Part of a small language model's weights: MLP 1536 tanh GELU, 667M tokens.
MLP neurons of a small language model. Each row is named by its layer, matrix (up: input weights) and neuron, and shows model dimensions 0-255. Each number is 500 + 50 x the weight over its row's rms, rounded and kept within 0 to 999. Numbers have three digits each.
After each neuron's rows, "fires on" lists the tokens most often at its 100 highest values on Wikipedia text that the model never trained on. A number after a token or word is its count.

L3.up561:542550443456500516467464401598421669562535510423537501530584548548522473666495504487564456500473509517495486420483405471521495467453533394497512490503490467494531466502549565475447512473574557531487572498571542475574516502478483474557366521498478459429518454541476519525512495503552466521522604506491473558465382450440575554510486454555492457549573488566511535524483506469469571469435494435417453418393553486444584461462493548535443604550532573406459490457561518421479422526518518551547427445472469550542492545522504494495461510526384512515528476616438535491494569457527540605449527535473451420553560488450529504478443445524445558554508513384435461481528577498533623511415478511477495482561484578514481455501468498484507515514489486434497547461598508563527487530441498
fires on: "-" 19, "," 12, "\"" 11, "er" 9, "ter" 8, "re" 7

L7.up705:470491481401474468447484508476455462433460479477479423499438471464419493499456518513472435531459451561412480492507441545448429401436506393493394499450535454468412468399451520482498440478438414474483523492455381438398433488439454433469504509412459519443454504535491478432441436482430510452373428511480471479406509476494473437457453488459481550435498481452475479519480400441511444421398423476489436445493393495472455435546465448483440458480504500448455409432503467426400477490449524448491465413497493506426470469478399403471483501461508445472484499461455460525505442450432514550397521552469409441502428541493366447451477427482440479428493472506414480470398464490494432462509496451489423452431441525487442428488428491507495450409462494476460479466464486472485492475522449
fires on: "s" 22, "," 22, "ce" 6, "ur" 4

L7.up1431:459481481457469469427528605517554546438524528434480511511523496513572461467495511553471499479477463500563478629512568423504509589516463468484503484571574475497620509527533513518513532512373443538509632473489549569639481520576490520486550478468540539558534542470467484562468483509516562414508484435425465495618479522432564442469581549538508533421592483485549606584545518485507610567604555594600515521576528561523576549423519542475456491551483626529526544517526466529599520565457570503540510521475512497515452545497524560519495451519459464509552524485401516543484593540489544542534530539510531513481555568536417558456467525554573536429531538518471519429433494481412411517616622509527548462448517436484529551495442541481483473494563494583534532554544521536494528540531502
fires on: " has" 34, " had" 22, " have" 9

L8.up630:541522528514521537518520647545449512453490539504577540471502539552455485543530522522489568572528527517429499562551547552553549577456514421517440458571548538510565539517539553464449500524543533523485578493536548529554484555603493542447502550483476519524564606514545452547497515465534528459484608531431530546439577495452520506513505531519647441617553521530435467537528564501529473527589553530520462498510499422457543470434504542433542540577542522485591535597489560548457540507523624537481565581477559511504595505517556478521553475539540537430486544458475589518546527557423558523465581573527519578525509546482533518561551523511516500480583522552582556619543551535585489489457562557532480490519499525554564472538459510476552454519657544572596523576527582536419603561537536
fires on: " \"" 25, "s" 24, "y" 9, "-" 5, "th" 4, "ing" 4

L5.up1128:550478516503564433462570505509482582478482579583465491538500465505513511627473458469481546394537526496506491548542481505485544505613403491486451398468539540544454474617491401428471589456440497496501477522429537441508479519425468493551496565485477423532513436480543518452513571469624468477474433459436582528518479518517540457426430416488471509525431558529487524494503550535459544493432469524537512529517470465442547633499430478535447455533486621480459554573505473481466510442486466428642489443465597522535515516483530561546664462428489518461614461486542457488545495483496469514602534575437489520442402456434480501488532487552495453494549460524517536510531532515508591401422463507455556563570533517444605438456463442497470533583454533544506514425557560562529475505443495
fires on: "\n" 35, " ex" 12, "u" 8, "o" 7

L7.up24:527490452551531515468460444500480542564506625416470449548501481508503440462605427517498428400390622460314445373452471372434518416554504518502584456561476501458526451543506511454412541449590575537496494528371566501541593486525476515532450480505549487547494504469487479508489483511489477471527598447516500573498523422557495474430460556559459461502482512597571437470548573463462457509477496435512542495439569476449574596470596466540528498520491501522558487498482469417467474519493486546599466421487535486483511547525524511523475469500428593460499501541590450436545418539566452459513464424476509451545476406507587494507438504517467527488482539522488484513563514560428568544501454414483446509512490453544543551571559578507509522426488513475571470507567526439521473501423449
fires on: "-" 21, "or" 10, "c" 9, "vel" 8, "re" 6, "ar" 5

L7.up1131:409484454453458536504608547516550556485603494437483511525562544597577528470537470550507489419443504461508471524506508539514523505540580540571571540544532489533547445507497581489515526520461524569519495507437593531564546550517577515478536471528624505552521521452517486584587415543513613503552545444495447543689508487532543455510595538562513525493564481447617537513532559552514517556578543527562556498505554551491596566455564519509482514591514536545559486483579487483581524546495641559545530560494493497512483517515634613447499464463453521564477515550467548510526505568533524530578523443460532527515473494564481505478457608580536595460506561570532496487548512521497483528524562527556553465456513417548542508518520602501488486579608503537573436513471535475510587544517452
fires on: " which" 22, "ch" 13, " has" 10, " had" 7, " that" 5, " who" 5

L5.up666:478460506526512568545518518571515544458585530444542530463432481476540456516458510488505488476530573523557428535487517505451480473504496527553464473610623488460549506536536438540465414521469533555562513516529626441574485503522534618398569540453550483517566446464566510525470555509475606462560437540427524513597472406523541498451527519586462513461495526601511640555510440544486498634472534638602487504514486541538488493481502547488526436560500537442487541503422557506605545545543515519515512416491478574506414609466468443531468447479466582527522589539465478489528551481448570583424608540551541458550547529442486567526528512529549489414493588603479467510456535527502444490534561502504562460462469494526518458542539506503450516484467512468592581566548609543528513535558544
fires on: " has" 46, " all" 15, " had" 10, " have" 7, " All" 4

L8.up755:562544492533535618553588570519524544494532489566493636498525569549515515536582473540519549450493623550520520539545534554535544552522529569529500524549531476610552474516492606491509531543554539588448512471538591514519460532501525476515498524538500535496560553542592447504490551494570578538571569448546599605457524491512506506545520601534583477581573561567514511526529591501521479483540525505496474459483557507505539518545499514526558571491515510465554497543566534544429531472538658566459584566537572549546538518575545519570553522542524488506525504518529509492557547537557541499524575550484537566519484546536551529580615559539555502475468487568558520599562530569595495550493526565537490512438612545541551500502543525491538551566639518588559514525538552595477523570581503
fires on: "s" 19, "ed" 13, "ing" 6, " in" 6, "ive" 5, " to" 4

L3.up1237:462481450471465506376417504475553423448472525556486505471425478426476486548459524461483559486486572441475484495516518513496539445529455485478426481499426508483585513529598488489529386542475464464494537458454504505476464497513485438409475437450484414428522490466495455528488515472508450477322433515465492526393483577418435550496532392527528453501532434557381499475498539520492475478526461516569480477519445359426421439379496536480512410465554505504505488556448477499489508489469558525492399476479480518516449459361463410480505442413457509444418591423416486484491449460542477483373415537477488481409506530506432435470491444456471529488458432494505447619447481494479490450486515460439530496515467426464373421478505526391418444472478485474521515478478509508477542555436440
fires on: "s" 21, "ed" 17, "u" 8, "/" 7

L3.up1528:554486475499508456498511491431422501473537592519423542470554429499488535508466574577463472508456540462471418484574446469531463435447414441467429471479483516500457423517537582475447408512480461387493567514378567508467545560488546437460418513526550461447433426426412412562559591463508509502458528499468445550469482460453356518569533438481566433425471458459482547474460540439572434456509438524533498498510391464453599530391541528482451484392488598477437511397587505409478468523424542564559478461396482512479460453450470458477529467482515484523508571442534562509521525450543458534470477453418448484437446468584469460462448467473504628441509398504479516505483506451498502508527544427505501454550468462437476489463440537371512542426459518493450483454453508534484491525492488
fires on: "s" 33, "tion" 11, "al" 6

L3.up1447:490512515567557529481542487456484524458500498460484494498639455437484466530456478545431499431470461478492512471550470537484388356484551455457479422499509502574390419551475532489462596523493487416469547453468420492282534536482471492452555536545581390489452442504420486406517564500439483485504556421463502483483489493550521548508531502510504431509403504465466451478489576513493446401516518395490513506450452510567510411453471501490533556436485517424443533419502576510489487572526512523472468402386515559465480497493398544424411406356500494575580507469496506480434508439494477552454514521469457480465481496544445547461472464501516525564458488444489517509486501479421486520460449463482428420475417493493503441447468515389454451525422558504489534489447511524459458377479489
fires on: "al" 24, "a" 13, "o" 7, "ical" 7, "er" 5

L5.up932:479510529508445447524446439561476572486413500494508446447511489443510429535528520516544572589459500535430521469518449543427545486561449500487490513469462543548507483421457549560462444546530575511457495561493427484522441530500545556461517462446560490456456467553504510465546462455501473542505550474564536533510504489498398519472386500446422532483507627565514503567566503550431512458559528487441508448615437492501533546497563417549543574508594533431435371495491520528458479497464493497517575491504503565511589659561432493529585454520530576525530511541514438544584571488514525531534456588596469518418529311513547512524460544545412493569530518472440458487488544478521561566434493472497467552513480474451456509448506382461475485496530432554598452463458510557416513429489637
fires on: " and" 77, "." 10, "," 8, ":" 4

L8.up320:443493485435521453445498494478450445452458551462406443476512436452424449430429550486513455448372498426446393468451441478434494455453430487469515429461458506509515493451519422450508484436466471491509447446491460488433477487485505445453466487431433534485482497439456451567550467409435471468487454468389404502484424464505448456413508381457428420394418495498461462499458485507463487525459493460399403485412486465482549505505446460510431471458465517521491511427448496463542520581426410478505431458478503451471455481400393485475514492477462534443480514548407509440497473385549472505452478525460454466441433440465470446479443494438448487426480488530503422456410519494427465489519463474463429484468467395457504485409501527429397478430406470429444440438446403500485469499423439
fires on: "s" 29, " re" 16, "ly" 7, "ar" 5, "ce" 4

L3.up98:527510508548541602461492447503500534514550517480478536571563478473498530543529450497409549478447462532553442448570500538431376487429503504496533469544557492552425409578454469376507454474414530434407562473403426577447616534471476498537511594535521487507530518490490504492539505534446463488426522495512483554460510504501507573501533591510549493455497480565463467483454552447482553475538502493520431531465404585416554522439559523490504432465462572459450495481483579561502507554567490561470492360440484517566536509469421498443401435394443477576615545402621533522461578484491481555515480536513498527447432516565455379455576428484509552482523493444479556501531485400521481513528514454471456466573436506464554432472514550412446498441386553532524578471499488526521489466444441
fires on: "al" 25, "|" 17, "to" 9

L3.up602:548583519538514443599568419520482515490525579532478500500554490497595524511480480600431550486469630519532496496595522482556559448624501501546470481500461557558512565532561577523515508535577479403504591580453502550414581537496569552520524520481552450532500495471558489525578570541495567448442510529470509535478537491482427551552563529477551439494545521492458521491489538500550430463552548494540495530459507419546528594486635662490489475518492537463488527456526563577568446518467498601505476362409530603544534512472458516468455512326535475489501593551518606546534511463481495573545525545488545546520495521508442487517445517487532580453546491496498465544567512505465535544560492532508547420571518504466557479400553542406496537543458580570493590508523518514497551478486562
fires on: "|" 18, ")" 11, "and" 10, "present" 6, "al" 5

L8.up1293:421478498445443496438466468492436489473444488438445488452449448407465445368489457416489432457454442458478432457453462447429473451469439511439483419470485466480459477457429462433488459485465441438494459494470464456453464454445482472517429472441464483455437439440502463440404489474489453465437455474468440461493463480453491459444452499456415436484445437423472448471476410407462459495459413439417470451445476461454485475427502455464445445421425484476485442475444481464440452491484379455470489451463429503450463451484455464451435444435508496456467457419459405460491461466489425503517495464469428433470469460471513466443397456501463442442403421477444483443419428430397485446474464412467436455480432476442455445444493459437469473444456427464414412441468409499451433481441461
fires on: "\n" 26, "y" 7, ":" 7, "d" 6, " her" 6, "," 5

L7.up1363:510503500463524442483564661569583562463518605469481457559590487555502562495442578511520485453495539501466498564571519594509518554491524449484481484601643526532539479568539538516558448485509492501589477533419452488516520547525507566518473532499541572588493515560463590569546513484541603482481523432502408574593597577477501519579568546577593491517555427512564558565598442500504557539552505516513541510539538571516595576517551546502530497575537559578551486479562486529547514609517528529510480569561491522465501553459507527463566523502519450513549519577474469548569539559544488599511528591446457488469474576634498474493558499523539576453532497531522533498432576495513468475607530477497508505528534564544488562492547539427586491482519569554551560552515520528468507582575509
fires on: " has" 19, " was" 13, "ven" 6, "or" 6, ":" 6, "e" 6

L7.up661:417527488478502538439532433555465462536514414496437464457438472505394534393491519510461405488463418511436454509468479475466400417487501454494442530489402602458471472467426463455562511505472448428438498466512514400495477476381477474450468508473465557457504470505435628462408495463450528475410526503490510467398535474492487502469433430441450546422394477433494468433468421448432506502409444386460497447491401458484500500468492454527478487435462520475475444464454543428448404475423425514500541469468469461499473441516446437455536509487527438534431482524509482510472481460500470532524487479453509374483408451490475473410477504459519447413476453479529539447386474516435468456446493495470422466419444487520415465495476537500450503348389453424500501446494400552507444482523464
fires on: "," 46, " 2018" 5

L8.up494:593493511469457521484538548510489547516575593553515449522573510525470495532531521589507594499437467530487439543568534416519476547594519509544480472571500581545498499442489587556465527471513555500504521551535443504538486488562505486470533499570520549467605562496434504580574498470508540496423527570479496616514589514497473619528548587494604480438539508483519568525531566586568503553507516591465493563535477492517601547402548454538516496495548505537512534532554505568463563547568563524560558510441555571490512554596572450542571499538550481502523510465453594553531483506495548575452576570501467545515446507614535522522481490624417529451554552626601583529494427520542468554503494495494469461491543485499536470597524509469499481537628520614593465454575540560512556555530536
fires on: "," 25, "s" 23, "ing" 7, "gg" 4, "ip" 4, " to" 4

L7.up442:482537413496445494485503535496423455440529469464419540448435477540496421443508438460420403466372546522540476519513497373453439473505496479462411489456412546454475454448415433498422501554471502477410536470458407490441457440476451465397554466457522529473451466546443419492436474473442513435453442481461420489425448453505454463442496482429492479383542504412516511484505434503477448471523423444452460449477421568494443509470490429490377555426490523467427428456542530435496434433411475507491518411420496539458418472517490415522413504451472513466462433547466481487513421448420516460517502502430531443529446523504460489474463502504493493357513497508508501407458456468417443481444448509559410449451489393482529456459392433509493492471453519417523511480564463471513499419540468
fires on: "," 34, "s" 14, "on" 8, " He" 8

L8.up547:596600460499413510487534617542516553483513567528550540471520501485538509532499542537525531547502483518586507555538528568494546513550491533510562507620542609579465547508398574554535463533517485463469508519585495513538484431558472529472498579477403526499548643562518445540557474555517530555542534528451568558527567498524509548442498473513528505463524528569503577542520507514424520547460529572385484531416465580549544484491518506459521540485585552571502612495541576560489513570490578550594561497533544461493546496581475445511555582502594488512618486554542581486563532531485589522573580517487481456529552455505599561520486492585469515567528495586550536569547527538500398533541508545445488541557491543516561543521545470552462498488593534605420567506531552543580542567514572
fires on: ")" 35, "ade" 6, " to" 6, "s" 5, "ish" 4, " |" 4